{
  "n_layer": 8,
  "d_model": 640,
  "n_head": 10,
  "n_kv_head": 2,
  "head_dim": 64,
  "d_mlp": 1280,
  "vocab_size": 8192,
  "activation": "swiglu",
  "norm": "rmsnorm",
  "norm_place": "pre",
  "norm_eps": 1e-05,
  "positions": "rope",
  "rope_base": 10000.0,
  "rope_fraction": 0.5,
  "qk_norm": false,
  "attn_scale": 0.125,
  "bias": "qkv",
  "tie_embeddings": true,
  "parallel_block": false,
  "init": "normal",
  "init_std_qkv": 0.0179,
  "init_std_o": 0.0,
  "init_std_up": 0.0179,
  "init_std_down": 0.0,
  "optimizer": "muon_variant",
  "lr": 0.0115,
  "lr_mult_qkv": 0.7,
  "lr_mult_down": 2.0,
  "beta1": 0.95,
  "lr_head": 0.00465,
  "warmup_steps": 200,
  "schedule": "wsd",
  "decay_fraction": 1.0,
  "decay_shape": "linear",
  "final_lr_fraction": 0.05,
  "batch_tokens": [65536, 131072, 262144, 524288],
  "seq_len": 1024,
  "doc_mask": true,
  "train_tokens": 902600000,
  "steps": 4902,
  "dataset": "wikipedia_en"
}
MLP neurons of a small language model. Each row is named by its layer, matrix (gate and up: input weights; down: output weights) and neuron, and shows model dimensions 16-111. Each number is 50 + 10 x the weight over its row's rms, rounded and kept within 0 to 99. A neuron's up and down rows have the sign that makes its largest values positive.
Before each neuron's rows, "fires in" lists the words (lower case) most often at its 100 highest values on Wikipedia text that the model never trained on.

fires in: "is", "was", "with", "only", "to", "received"
L5.gate75:58 52 45 51 57 49 63 29 27 44 72 46 48 55 47 54 66 43 52 48 46 43 52 60 53 64 50 47 51 39 36 44 53 52 47 56 46 57 60 58 42 60 60 26 34 56 55 48 59 33 54 27 40 54 62 40 49 44 40 54 44 43 53 60 39 67 60 59 52 53 40 46 50 41 46 64 51 47 50 45 56 63 54 38 59 60 50 65 50 51 47 39 56 69 64 51
L5.up75:57 59 61 58 58 42 65 56 47 50 48 31 42 58 50 51 53 38 77 43 65 63 48 52 52 49 53 44 63 43 48 35 35 58 51 23 48 55 60 39 45 44 55 59 54 63 52 54 56 53 52 63 36 48 53 57 14 42 46 55 36 36 53 47 58 63 46 58 47 51 31 60 55 53 47 73 50 50 50 46 34 41 48 55 41 65 57 57 46 37 47 46 52 59 46 54
L5.down75:43 50 51 57 43 36 61 47 47 46 54 61 55 53 43 56 61 46 34 57 70 54 38 51 62 56 50 50 43 40 57 34 56 45 39 58 50 49 26 60 47 56 68 58 44 62 49 44 60 62 49 25 52 43 59 46 59 30 51 52 20 32 45 48 50 66 56 60 51 60 34 44 51 43 53 61 36 34 52 42 56 65 58 58 53 46 52 67 50 53 19 45 58 47 74 54

fires in: "with", "as", "than"
L5.gate894:36 63 44 50 61 41 41 43 50 39 49 48 63 40 39 60 54 48 49 54 34 60 58 38 35 54 57 32 45 45 50 37 44 57 41 45 55 44 52 50 36 66 65 61 60 53 48 40 46 53 76 50 49 49 52 43 59 51 41 47 54 32 75 67 70 44 49 62 44 40 53 46 50 43 70 68 44 34 38 44 71 30 70 60 64 58 38 48 49 53 38 58 45 50 51 39
L5.up894:41 50 34 55 34 50 55 17 50 49 50 54 77 35 45 54 52 57 37 38 58 51 56 37 34 47 49 42 31 35 43 54 59 58 40 66 42 57 54 48 48 66 41 35 68 48 27 49 39 60 49 55 41 48 75 48 46 50 29 55 73 79 60 43 46 54 58 45 66 58 39 41 56 48 43 56 51 36 31 34 51 48 44 54 48 50 45 46 37 40 63 38 48 64 41 49
L5.down894:55 44 56 47 51 35 31 59 49 44 54 55 45 58 58 41 41 53 40 55 39 43 60 36 56 62 55 52 53 59 64 65 59 43 54 45 44 51 42 67 56 61 55 49 45 53 52 31 47 58 44 50 50 52 51 56 45 55 34 50 52 59 38 53 53 44 48 63 53 49 47 53 50 40 58 34 66 44 53 63 53 46 50 58 47 48 51 38 47 74 38 63 41 68 57 58

fires in: "be", "was", "not", "being", "were"
L5.gate290:67 63 58 58 60 41 61 47 47 34 33 50 48 38 57 42 59 47 46 52 56 73 52 39 50 54 50 55 52 57 53 38 62 67 51 47 49 53 51 62 44 40 45 33 48 58 61 48 61 46 37 49 40 49 32 61 50 37 46 46 56 60 58 58 51 54 46 44 57 62 41 50 28 54 47 56 56 45 43 46 46 58 45 28 68 64 47 40 47 59 49 62 41 32 50 60
L5.up290:58 57 58 65 41 39 48 57 36 42 28 44 59 49 55 47 84 38 61 32 57 55 50 50 46 44 63 58 53 62 68 59 58 65 43 58 56 61 63 47 54 50 39 47 45 33 49 46 35 63 57 51 59 50 47 51 38 56 38 51 32 46 56 53 47 50 57 55 47 55 50 38 43 51 48 55 56 62 36 27 49 62 70 55 70 42 49 38 46 54 41 53 33 40 33 54
L5.down290:59 41 50 40 37 66 49 53 54 47 45 48 42 65 51 57 55 33 51 55 43 53 56 32 33 49 53 48 46 48 56 49 51 65 53 52 46 37 51 62 50 40 29 48 45 53 54 46 52 52 54 53 41 63 41 43 51 54 57 34 49 53 35 31 61 52 51 47 48 57 45 57 52 39 49 62 49 62 51 46 65 31 57 52 20 62 55 35 49 57 60 65 48 59 49 44

fires in: "to", "too"
L5.gate626:18 44 46 62 59 33 52 54 50 46 35 41 57 42 58 56 51 53 63 49 61 53 49 58 46 67 40 44 46 34 41 49 43 53 32 42 57 47 51 54 42 51 57 50 45 57 48 54 41 31 57 39 55 35 58 46 53 30 37 62 44 61 48 69 56 40 60 64 57 67 44 62 53 50 47 30 65 68 44 56 46 55 58 55 30 53 56 54 42 50 49 41 57 49 53 65
L5.up626:29 59 49 55 50 45 48 48 51 47 55 52 54 58 64 50 51 36 42 52 46 65 48 39 51 54 47 54 39 43 39 42 35 64 43 57 48 46 56 54 68 53 67 38 51 45 47 43 41 69 47 42 41 50 65 63 49 39 56 67 60 57 55 52 51 52 52 51 56 39 47 55 60 33 48 49 46 42 54 33 46 44 56 50 47 50 39 45 48 74 38 51 39 61 41 55
L5.down626:41 39 46 58 52 66 48 55 45 61 54 32 54 58 34 53 36 42 47 56 33 54 73 39 33 49 57 35 56 56 65 48 53 36 47 48 66 35 56 43 64 50 49 46 35 44 52 57 58 40 47 52 47 28 39 45 53 53 63 65 56 57 38 41 44 37 45 63 51 50 53 70 71 63 52 58 54 48 52 65 43 48 46 63 46 46 36 58 45 43 52 42 67 48 71 54

fires in: "in"
L5.gate843:50 45 33 43 39 59 45 27 47 51 42 61 44 55 40 47 60 54 55 49 47 40 48 52 51 48 69 37 41 54 39 60 31 51 44 47 59 59 55 45 53 43 45 45 34 53 18 48 62 68 35 53 64 29 62 53 52 34 51 65 50 51 48 53 33 58 50 52 46 56 54 35 53 56 48 51 57 40 54 69 72 48 46 59 38 45 61 62 64 46 44 32 41 44 38 42
L5.up843:50 43 50 51 53 42 42 56 40 46 60 42 53 54 64 52 29 69 37 40 42 65 52 33 46 68 55 50 69 46 42 68 54 50 33 58 57 55 61 46 44 54 42 53 33 47 52 43 49 50 46 60 50 62 53 57 62 62 54 55 69 31 58 49 53 45 45 42 48 41 25 61 60 57 29 31 46 45 58 50 31 64 66 31 37 34 56 43 47 59 72 53 58 43 40 56
L5.down843:73 53 39 30 57 49 55 44 46 53 30 40 43 53 40 45 44 40 66 44 56 41 57 68 38 51 60 45 53 31 61 61 55 48 45 45 63 46 53 54 71 55 65 67 37 48 54 59 65 56 51 65 68 57 49 40 72 47 60 35 63 59 36 46 48 42 48 57 45 54 49 45 58 56 69 37 51 61 40 41 72 61 39 56 46 63 53 54 52 41 54 57 72 46 58 42

fires in: "a"
L5.gate1124:57 41 35 38 36 42 40 49 55 58 53 42 53 57 59 46 56 46 34 58 64 43 36 50 50 50 52 63 25 78 52 35 39 49 45 49 60 50 52 40 63 48 41 33 44 65 56 42 45 56 45 52 34 31 51 49 47 56 40 60 60 33 44 66 66 29 46 55 33 40 60 40 64 39 73 43 36 65 41 45 59 65 70 61 41 77 45 55 47 52 54 40 51 50 50 31
L5.up1124:48 57 25 65 48 67 47 28 40 51 54 62 52 55 49 42 50 41 49 36 43 49 70 42 59 53 47 68 35 54 52 53 31 62 59 51 50 55 55 46 58 58 50 63 41 54 64 46 49 57 41 50 42 53 50 69 39 45 37 49 57 67 40 36 47 46 52 43 42 41 48 37 62 85 63 59 51 53 59 48 28 49 38 46 43 50 64 50 42 59 36 52 48 34 44 58
L5.down1124:69 55 56 40 53 48 56 50 48 47 34 42 55 47 36 48 40 66 61 31 52 54 51 40 73 57 51 28 66 48 53 46 37 37 53 53 59 51 33 48 39 55 43 43 59 50 40 46 54 49 55 41 62 42 48 34 50 51 62 66 52 53 65 60 50 47 53 41 24 42 60 58 53 43 45 45 57 49 45 38 57 40 54 45 53 69 55 41 46 57 35 44 49 58 50 32

fires in: "as"
L5.gate652:46 47 56 52 42 34 54 55 49 56 57 66 49 35 40 36 44 43 52 47 61 58 47 48 42 44 48 62 26 58 38 56 71 52 40 69 32 60 61 59 64 45 46 40 50 61 57 37 34 44 50 41 40 42 64 67 52 32 49 45 59 57 64 53 60 67 42 42 23 62 53 60 49 27 58 41 52 43 33 55 49 51 42 41 52 46 50 34 43 43 42 56 51 55 18 57
L5.up652:46 45 50 47 60 43 48 56 55 46 63 63 45 43 57 52 40 39 51 36 55 65 57 66 52 39 69 50 33 65 36 66 55 52 55 51 44 53 58 62 52 51 64 50 41 51 42 27 48 52 59 38 34 53 59 51 50 33 31 70 50 54 60 40 62 40 58 49 37 68 46 56 45 48 55 61 60 54 67 66 51 47 66 37 48 48 63 53 53 47 66 51 60 44 55 43
L5.down652:49 48 58 38 56 60 30 40 48 52 37 60 53 57 45 44 47 38 47 54 58 66 50 47 50 34 57 43 52 49 58 54 35 41 61 47 44 53 40 55 54 45 58 50 41 61 69 59 56 39 57 40 42 55 72 46 32 43 54 53 59 54 50 50 50 49 47 45 53 56 78 51 47 48 43 51 68 67 58 58 63 51 49 47 63 38 43 49 63 42 56 50 69 54 52 65

fires in: "the", "s", "of", "as"
L5.gate1068:60 43 50 34 57 57 41 51 42 67 52 68 57 49 25 57 67 51 48 49 48 56 60 61 54 33 41 62 49 46 57 62 45 42 43 45 51 50 48 50 58 59 51 47 73 50 64 55 34 54 56 34 43 49 57 41 36 46 49 32 47 46 50 68 57 52 54 49 43 39 53 51 59 41 62 40 28 47 54 56 53 49 53 45 69 45 68 55 38 56 49 45 60 31 57 36
L5.up1068:53 53 30 64 34 43 47 64 38 33 35 60 67 56 45 71 38 24 31 35 43 77 34 61 44 51 56 62 37 64 45 50 53 60 41 46 34 32 58 54 51 49 42 33 38 50 52 41 40 57 46 45 37 44 51 49 52 51 51 49 44 59 43 64 38 57 48 60 60 48 38 51 36 29 41 50 38 58 48 53 60 50 64 52 50 60 53 35 65 42 63 60 57 62 47 36
L5.down1068:40 60 50 48 50 46 53 48 54 37 47 51 35 47 62 55 34 56 37 48 61 59 38 54 60 73 55 50 41 48 60 38 52 38 60 44 42 59 41 48 56 53 54 40 41 61 42 55 52 56 45 47 69 45 49 56 50 62 55 47 45 48 22 31 68 37 52 49 54 50 40 51 49 35 27 58 45 62 50 39 50 57 50 70 33 50 45 53 52 59 59 43 48 54 55 47

fires in: "the", "one", "s", "known", "considered"
L5.gate1128:39 63 58 27 36 51 41 60 44 46 36 62 28 38 49 50 47 28 63 46 55 46 50 49 49 42 37 56 52 55 53 53 52 51 49 44 50 59 48 54 56 49 38 62 32 54 64 41 63 72 55 29 46 60 48 59 42 62 45 47 50 61 66 51 26 55 38 44 44 49 58 47 66 58 48 60 52 48 44 49 54 25 68 40 48 44 57 46 32 55 43 46 50 37 43 51
L5.up1128:39 60 67 58 44 61 43 50 46 59 47 59 47 58 60 58 48 44 32 56 60 56 49 55 48 50 70 55 63 43 70 44 36 59 41 61 48 49 47 48 66 46 33 53 54 55 55 52 48 37 51 48 69 38 58 39 51 66 56 38 50 46 51 63 34 51 55 58 43 40 62 65 39 54 56 54 55 39 41 56 39 32 60 43 65 45 62 54 40 49 61 56 53 45 38 49
L5.down1128:41 57 43 53 34 60 57 66 33 41 61 42 49 46 53 46 42 36 45 57 48 64 27 69 44 50 53 35 63 44 35 57 66 43 34 45 43 61 58 36 66 73 39 50 67 44 72 70 54 59 38 56 56 38 52 49 44 57 44 51 47 74 56 55 45 48 44 44 69 55 63 46 52 33 56 62 52 63 55 56 50 54 55 48 68 45 62 64 49 70 49 61 78 21 52 53

fires in: "by", "of", "thus", "in"
L5.gate581:62 61 50 56 49 31 53 57 51 30 43 29 31 63 53 56 47 60 46 45 47 40 47 51 46 49 60 50 58 56 58 55 51 67 64 57 52 46 52 37 41 40 55 28 42 60 52 48 57 46 52 41 52 46 32 65 36 52 49 50 63 48 55 51 48 36 52 61 56 45 52 57 32 64 58 55 44 67 39 34 62 67 62 60 29 43 46 50 38 52 45 45 58 66 39 45
L5.up581:52 50 61 44 37 46 49 47 50 62 51 70 52 44 60 69 47 69 46 54 70 57 46 73 41 66 68 61 41 38 77 53 47 54 30 41 44 58 46 39 56 56 45 54 44 51 46 60 40 44 33 46 44 61 63 31 35 46 59 47 60 32 49 46 32 48 67 52 45 62 46 36 38 65 50 47 29 64 39 29 40 34 48 52 35 39 53 51 37 55 47 47 37 56 45 43
L5.down581:48 38 55 29 42 52 37 53 57 58 33 41 58 47 51 43 50 52 55 31 57 46 53 68 45 39 53 50 52 47 36 52 66 49 58 47 49 50 40 34 31 38 65 58 48 49 48 49 48 55 48 56 57 40 44 63 56 66 53 56 59 52 42 41 65 58 37 44 52 65 54 51 55 70 62 64 68 46 38 42 53 63 38 47 45 46 55 57 36 62 52 63 64 59 36 55

fires in: "was", "is", "co", "been", "a"
L5.gate280:36 45 44 49 48 47 33 40 54 31 55 43 47 49 61 50 53 22 49 60 62 35 44 60 59 43 43 30 55 41 45 68 61 52 43 40 57 52 60 36 59 45 56 62 47 58 26 56 57 48 53 53 38 36 60 54 41 70 60 39 74 40 69 35 50 37 21 51 46 49 56 50 47 50 47 47 58 63 42 39 31 44 55 47 41 50 58 42 55 49 55 48 46 45 63 49
L5.up280:46 50 52 46 62 54 34 38 61 63 39 67 55 66 43 53 45 40 45 44 47 42 56 50 26 43 46 37 31 48 50 59 45 64 42 57 60 51 55 60 70 46 51 69 52 55 64 49 51 45 54 71 35 35 44 56 65 59 46 38 29 55 51 42 41 54 43 49 48 40 47 59 42 42 49 56 45 49 56 56 45 42 50 51 51 59 67 51 53 55 51 47 58 63 57 39
L5.down280:57 36 57 59 41 57 47 27 45 49 47 56 57 32 38 52 66 52 59 60 40 40 38 64 52 55 64 58 58 38 58 47 52 57 35 43 48 46 61 48 55 53 50 47 47 42 70 47 32 59 58 36 48 36 57 64 50 45 54 37 40 50 43 33 44 38 44 40 43 57 42 45 46 52 66 62 45 43 64 45 45 45 54 63 54 46 59 70 37 29 47 38 46 50 31 68

fires in: "an"
L5.gate64:49 56 44 37 45 58 43 43 45 51 50 55 33 50 46 52 40 50 57 53 49 50 50 45 52 52 79 29 61 68 27 64 56 61 48 31 58 64 36 42 46 53 48 59 53 35 57 46 68 51 32 46 47 32 49 60 55 26 36 25 46 45 53 54 54 58 50 32 43 65 63 62 50 54 50 49 56 46 28 45 44 48 56 49 54 61 51 57 53 58 46 50 45 38 53 41
L5.up64:47 43 34 47 55 51 37 30 43 44 42 47 39 59 62 59 52 61 51 67 52 54 42 37 55 33 49 50 45 44 30 56 56 64 64 45 55 64 53 51 40 61 51 65 51 57 31 54 63 49 51 63 51 43 71 51 28 53 43 49 51 57 56 45 70 54 36 55 53 65 63 52 49 59 26 37 52 43 62 45 38 54 55 43 53 46 45 51 52 57 55 39 51 32 29 52
L5.down64:54 41 34 56 30 52 58 51 49 49 45 65 63 54 54 47 74 62 35 48 67 32 51 53 48 53 42 47 40 57 42 44 53 48 63 65 48 71 45 71 44 67 51 51 55 52 43 54 54 47 54 49 61 61 46 48 50 52 52 39 56 55 52 33 58 55 54 64 38 49 62 52 45 47 28 46 45 56 66 52 37 52 35 57 60 51 51 41 27 63 71 50 39 64 59 51

fires in: "is", "also"
L5.gate831:68 59 32 56 58 51 64 55 50 43 55 57 55 59 72 38 40 54 49 62 52 44 58 43 42 40 55 44 44 57 50 43 27 51 56 40 67 47 45 58 53 60 47 47 53 44 49 43 69 57 50 67 28 72 55 53 23 42 48 49 42 39 43 38 53 61 61 40 47 55 44 50 57 44 40 41 55 51 42 40 52 54 54 51 57 50 54 39 71 58 43 58 51 47 31 36
L5.up831:71 44 57 52 68 59 45 52 28 60 49 40 55 48 58 72 41 53 48 58 57 69 65 64 61 49 50 29 48 52 57 42 40 40 52 65 34 53 57 54 58 38 67 44 45 58 48 40 36 35 51 44 53 67 44 43 49 54 49 38 60 53 39 45 39 66 51 64 51 37 50 60 47 44 60 35 40 64 42 41 21 45 54 37 34 66 53 55 33 54 35 48 57 45 45 32
L5.down831:57 48 59 24 75 55 41 43 59 28 48 39 51 46 58 53 55 33 40 56 31 58 54 45 44 62 59 41 57 51 49 43 46 61 55 47 42 31 66 58 50 65 37 54 49 70 38 31 50 52 39 41 45 68 50 66 51 56 43 37 27 54 40 56 57 58 46 34 54 64 53 61 50 67 52 36 37 54 66 47 33 35 52 45 36 58 54 56 51 35 40 59 59 50 61 52

fires in: "in", "after", "to", "despite"
L5.gate390:39 46 40 40 53 63 63 40 43 54 52 56 58 45 65 53 50 47 44 71 23 60 57 53 57 68 52 47 33 41 57 44 64 48 46 60 27 53 43 38 72 62 52 53 51 51 57 59 53 63 55 54 47 52 64 62 41 34 59 38 56 49 33 68 56 48 39 71 52 49 43 47 31 40 33 34 48 52 54 56 48 48 35 35 42 37 49 67 52 43 53 52 59 45 55 53
L5.up390:55 55 39 55 49 56 34 44 61 60 53 24 43 54 41 56 67 54 54 57 59 46 56 66 75 58 46 54 54 41 55 59 55 54 49 53 34 41 60 46 59 42 44 48 59 55 54 48 46 57 48 37 51 40 43 42 48 44 42 69 45 81 46 35 70 48 54 38 40 50 60 50 55 67 41 49 49 48 29 41 59 48 68 39 53 49 56 39 40 52 61 45 44 26 54 39
L5.down390:44 29 51 52 44 35 49 52 39 60 47 37 53 70 52 43 39 30 59 59 47 51 28 57 70 59 51 54 42 37 61 60 56 56 63 39 47 58 44 55 45 55 64 53 49 49 45 45 56 37 27 69 55 57 48 42 43 45 32 64 54 58 42 47 41 46 49 58 59 36 44 39 43 47 48 40 47 62 63 55 45 55 48 39 54 54 47 49 53 43 51 51 44 29 70 41

fires in: "to", "which", "would", "help"
L5.gate962:31 35 60 50 52 44 58 50 60 66 37 60 35 55 52 36 46 41 52 44 40 63 61 22 53 60 57 47 62 53 59 43 40 55 45 50 39 35 77 49 32 63 57 64 45 62 50 44 46 44 41 42 48 51 37 44 54 58 42 54 51 57 39 53 53 47 44 56 53 46 47 53 42 71 50 56 60 51 54 32 64 63 64 49 61 52 43 56 49 45 52 49 46 50 41 56
L5.up962:40 48 50 36 36 31 42 63 41 38 38 59 54 63 58 43 39 55 60 44 52 60 54 38 66 42 30 46 59 51 51 70 37 72 70 47 34 63 38 42 47 52 44 65 51 33 53 67 55 45 62 60 36 63 50 55 48 60 58 66 34 53 60 62 48 55 45 44 46 45 54 47 48 33 56 33 46 38 46 41 39 48 54 35 44 51 57 45 41 58 63 52 51 47 38 50
L5.down962:43 49 37 52 36 41 50 50 56 43 39 48 27 49 47 45 44 40 63 41 44 35 55 38 38 49 60 58 71 65 42 50 50 51 52 56 58 62 51 69 31 28 54 44 53 55 67 35 47 41 45 61 58 64 49 65 48 57 56 43 51 44 45 52 43 55 34 36 30 35 43 71 43 36 49 50 49 43 43 49 63 57 42 46 63 48 54 40 51 56 65 63 49 56 45 51

fires in: "as", "at", "of"
L5.gate968:51 39 32 46 41 30 47 53 53 70 54 65 56 41 46 70 53 42 58 62 38 55 56 53 45 46 34 47 49 37 59 41 62 43 36 33 55 57 62 47 63 52 24 50 48 61 49 39 56 45 44 54 63 45 52 51 54 40 52 56 53 61 51 51 47 37 39 30 38 44 57 55 59 39 71 34 62 56 47 61 38 65 56 57 51 44 43 48 28 40 52 48 58 63 54 50
L5.up968:41 46 58 51 55 55 35 59 46 35 64 42 54 41 48 54 36 48 51 51 45 74 37 68 35 39 39 45 55 66 64 57 68 44 47 46 54 54 64 43 61 51 45 54 33 64 50 57 54 64 53 43 49 47 51 68 61 46 53 73 50 60 43 53 50 72 44 46 42 69 50 53 47 29 55 41 48 45 53 42 38 40 67 54 55 46 37 39 42 37 49 49 46 52 57 54
L5.down968:45 39 57 54 46 46 47 47 35 44 54 50 30 59 57 47 46 56 70 62 34 75 50 41 48 56 49 35 48 51 55 56 66 45 25 54 44 39 59 55 40 64 49 57 44 46 61 48 33 39 59 39 38 46 31 45 41 51 35 45 48 57 61 50 41 38 31 62 36 44 43 40 68 51 41 46 46 49 34 48 55 38 56 59 48 40 42 34 61 39 44 55 57 59 59 51

fires in: "that", "was", "is", "not", "s", "what"
L5.gate1059:48 42 65 34 42 50 41 44 53 53 49 62 37 49 46 55 49 37 41 57 37 51 48 50 42 29 48 30 61 55 58 49 55 64 64 57 46 56 41 72 51 41 51 67 64 38 45 53 33 54 37 51 55 57 48 65 44 40 51 55 49 47 55 55 35 60 52 47 54 66 50 31 65 47 41 46 38 39 57 50 43 47 59 39 51 57 56 51 33 59 40 47 47 44 53 53
L5.up1059:46 38 54 50 59 63 51 49 42 51 57 43 45 30 46 46 62 62 68 49 52 54 60 69 58 56 64 47 31 58 66 52 74 51 35 47 51 44 40 55 55 45 26 48 50 43 46 42 55 72 64 47 53 58 51 49 55 54 42 48 36 53 43 49 42 41 70 40 47 57 66 29 43 37 45 37 31 70 43 66 35 53 56 43 56 59 50 49 65 45 61 42 52 44 42 31
L5.down1059:56 52 49 53 37 57 63 46 46 76 43 55 53 53 62 62 38 64 42 32 30 42 44 40 37 52 44 67 50 29 57 48 51 42 56 72 52 45 52 62 56 57 39 47 42 56 49 55 56 70 46 66 47 58 45 64 33 47 57 38 53 44 51 45 48 42 40 57 40 56 56 54 59 68 49 53 41 35 38 61 34 44 49 39 59 46 60 48 47 53 61 44 44 64 45 47

fires in: "in", "into", "conviction", "to"
L5.gate245:45 32 47 26 70 67 55 62 73 66 47 45 35 39 44 59 56 36 59 45 29 31 42 42 41 52 68 65 58 46 43 62 48 45 67 41 56 59 48 51 63 40 47 48 49 38 49 43 52 48 41 44 56 74 44 46 40 44 44 45 59 49 53 55 46 58 44 57 42 46 56 54 62 45 56 86 43 43 51 57 57 64 40 52 37 44 49 62 53 49 36 39 47 47 48 57
L5.up245:44 54 42 41 36 61 61 59 44 47 63 63 63 49 49 54 45 63 53 55 56 43 36 61 41 55 59 58 52 48 35 58 51 60 50 50 57 60 32 60 54 40 41 39 33 74 57 42 52 42 53 39 61 40 46 46 58 44 57 54 47 43 55 42 48 36 45 60 52 43 47 47 31 46 58 50 46 49 53 69 55 58 50 58 56 44 50 70 72 45 35 58 61 63 55 36
L5.down245:41 66 52 50 52 64 62 60 41 47 64 42 60 44 44 61 31 56 42 61 46 48 58 51 61 65 42 30 67 64 46 52 47 50 60 47 39 33 37 49 32 56 59 49 51 62 49 59 46 53 41 55 39 65 52 41 57 45 46 42 46 55 48 54 43 45 58 49 56 55 73 42 54 49 36 44 31 55 58 66 45 51 47 57 45 44 47 49 48 47 57 56 54 41 45 64

fires in: "was", "is", "years", "been", "in"
L5.gate312:44 43 57 58 49 43 69 58 60 43 43 52 46 48 51 54 47 55 67 67 62 57 55 59 52 39 56 39 62 38 56 45 40 51 61 63 45 60 57 28 39 73 40 67 54 40 43 36 51 65 36 59 42 57 40 49 64 45 58 49 57 40 47 58 59 60 48 41 54 59 45 38 50 44 48 51 67 38 33 41 39 44 39 62 44 60 44 36 69 76 36 67 44 39 46 33
L5.up312:58 61 29 44 64 48 50 41 51 45 48 32 61 40 51 49 63 49 46 78 51 45 50 67 50 67 61 39 43 37 47 65 53 42 52 56 57 58 54 57 68 46 40 58 43 27 34 59 46 44 24 50 43 53 63 38 66 47 66 62 33 39 37 54 44 47 35 57 53 42 56 65 65 45 32 49 43 50 55 40 53 48 30 54 47 61 49 43 64 43 44 61 36 44 60 40
L5.down312:35 53 50 59 44 58 46 50 47 45 37 43 56 60 66 40 37 54 59 48 60 55 49 45 75 52 58 59 51 37 26 49 48 73 55 37 52 48 55 36 47 51 50 64 48 51 36 54 49 46 45 49 62 58 50 51 41 40 59 60 48 78 50 59 54 29 53 54 43 73 33 61 59 59 51 47 35 43 46 73 59 61 34 55 52 62 57 31 51 52 38 61 46 50 56 61

fires in: "has", "had", "for", "after", "have", "his"
L5.gate435:47 49 37 42 46 58 43 50 28 57 52 57 37 65 53 71 46 62 56 44 55 44 54 45 53 51 44 61 37 37 54 39 53 53 40 47 49 45 38 51 65 56 47 56 37 52 50 53 53 43 54 38 39 69 52 50 33 48 50 56 44 61 35 51 51 45 45 48 34 33 52 57 64 48 62 42 57 45 58 26 52 43 63 58 39 53 36 61 55 46 44 53 46 48 50 34
L5.up435:33 47 43 49 58 50 41 39 50 61 41 65 47 50 54 65 64 42 43 44 32 27 41 53 53 38 46 57 31 43 62 52 44 64 49 41 46 40 58 62 53 41 45 55 44 55 53 61 65 45 45 28 45 41 44 68 42 40 39 43 42 61 53 43 57 32 72 66 53 48 39 61 43 39 54 52 66 36 43 55 45 48 56 54 41 58 68 48 58 39 52 36 65 37 56 41
L5.down435:54 68 35 44 31 69 59 52 46 50 39 54 44 55 47 54 60 65 41 64 52 52 42 50 53 46 46 38 52 37 59 45 50 29 46 46 53 56 37 26 49 49 47 58 49 49 53 54 66 49 31 46 53 69 67 58 40 51 49 43 34 51 40 48 63 44 63 53 53 47 30 55 65 50 67 48 37 38 45 48 58 41 39 37 65 49 39 69 54 52 83 52 48 41 63 54

fires in: "000", "500", "200"
L5.gate449:38 71 58 57 52 57 44 47 58 46 54 51 44 33 57 36 48 58 49 51 58 65 49 40 52 55 43 62 49 58 42 61 60 58 40 56 49 54 47 47 43 36 49 42 63 66 31 56 65 51 66 43 45 24 49 40 51 65 43 58 49 58 55 53 47 44 57 61 50 35 69 52 45 47 46 59 48 59 42 41 56 40 70 50 42 64 65 45 46 60 28 49 52 41 40 56
L5.up449:39 49 52 55 57 68 49 55 60 44 63 56 38 59 45 54 60 47 34 41 60 61 51 51 50 39 55 46 54 76 52 52 70 49 58 42 30 55 39 48 41 72 35 30 55 49 53 50 71 65 60 70 50 29 51 36 38 60 50 60 44 39 53 59 44 60 44 66 63 26 56 38 35 36 48 37 49 60 49 60 57 57 43 48 54 44 70 65 43 50 45 58 49 48 57 36
L5.down449:60 56 79 53 38 45 52 71 63 48 43 54 44 55 38 58 58 62 53 58 46 46 44 54 48 35 63 34 41 75 63 42 41 47 48 48 34 60 60 53 61 51 52 36 69 40 59 52 56 49 46 40 42 54 55 41 45 43 59 57 62 60 52 34 51 57 31 62 59 50 50 52 41 47 44 51 42 35 50 26 47 48 51 42 51 56 68 72 78 50 55 56 46 41 49 54

fires in: "was", "had", "to"
L5.gate866:61 68 49 36 47 45 50 50 42 62 33 65 39 57 48 53 56 45 50 44 43 57 29 36 37 42 38 48 42 54 60 49 53 45 46 47 56 52 69 56 49 57 53 48 54 45 33 42 49 54 63 37 50 54 51 59 45 37 56 58 46 58 40 48 58 51 69 63 32 40 47 50 48 60 58 56 61 54 37 47 54 44 63 39 48 44 59 59 58 49 33 52 58 53 58 47
L5.up866:75 37 40 53 53 49 51 49 50 61 42 45 59 48 42 63 55 77 47 56 45 46 37 41 36 42 48 39 25 30 34 35 56 21 46 15 43 37 58 71 37 40 55 57 56 52 48 56 50 47 46 56 47 46 65 53 59 48 42 63 51 53 65 57 57 46 60 35 55 41 40 43 36 56 37 50 58 38 64 47 46 68 39 25 49 58 48 53 50 62 42 39 51 32 42 51
L5.down866:28 50 32 57 51 39 58 57 40 61 47 60 50 32 42 58 52 41 46 54 65 51 43 16 48 34 51 50 49 50 41 57 55 51 60 56 40 28 67 57 55 47 55 43 45 32 39 43 76 36 42 44 34 59 29 45 60 47 38 54 47 60 49 53 57 50 55 33 50 36 56 45 40 46 51 36 43 32 48 51 53 50 44 41 47 52 49 58 49 40 42 41 55 36 44 73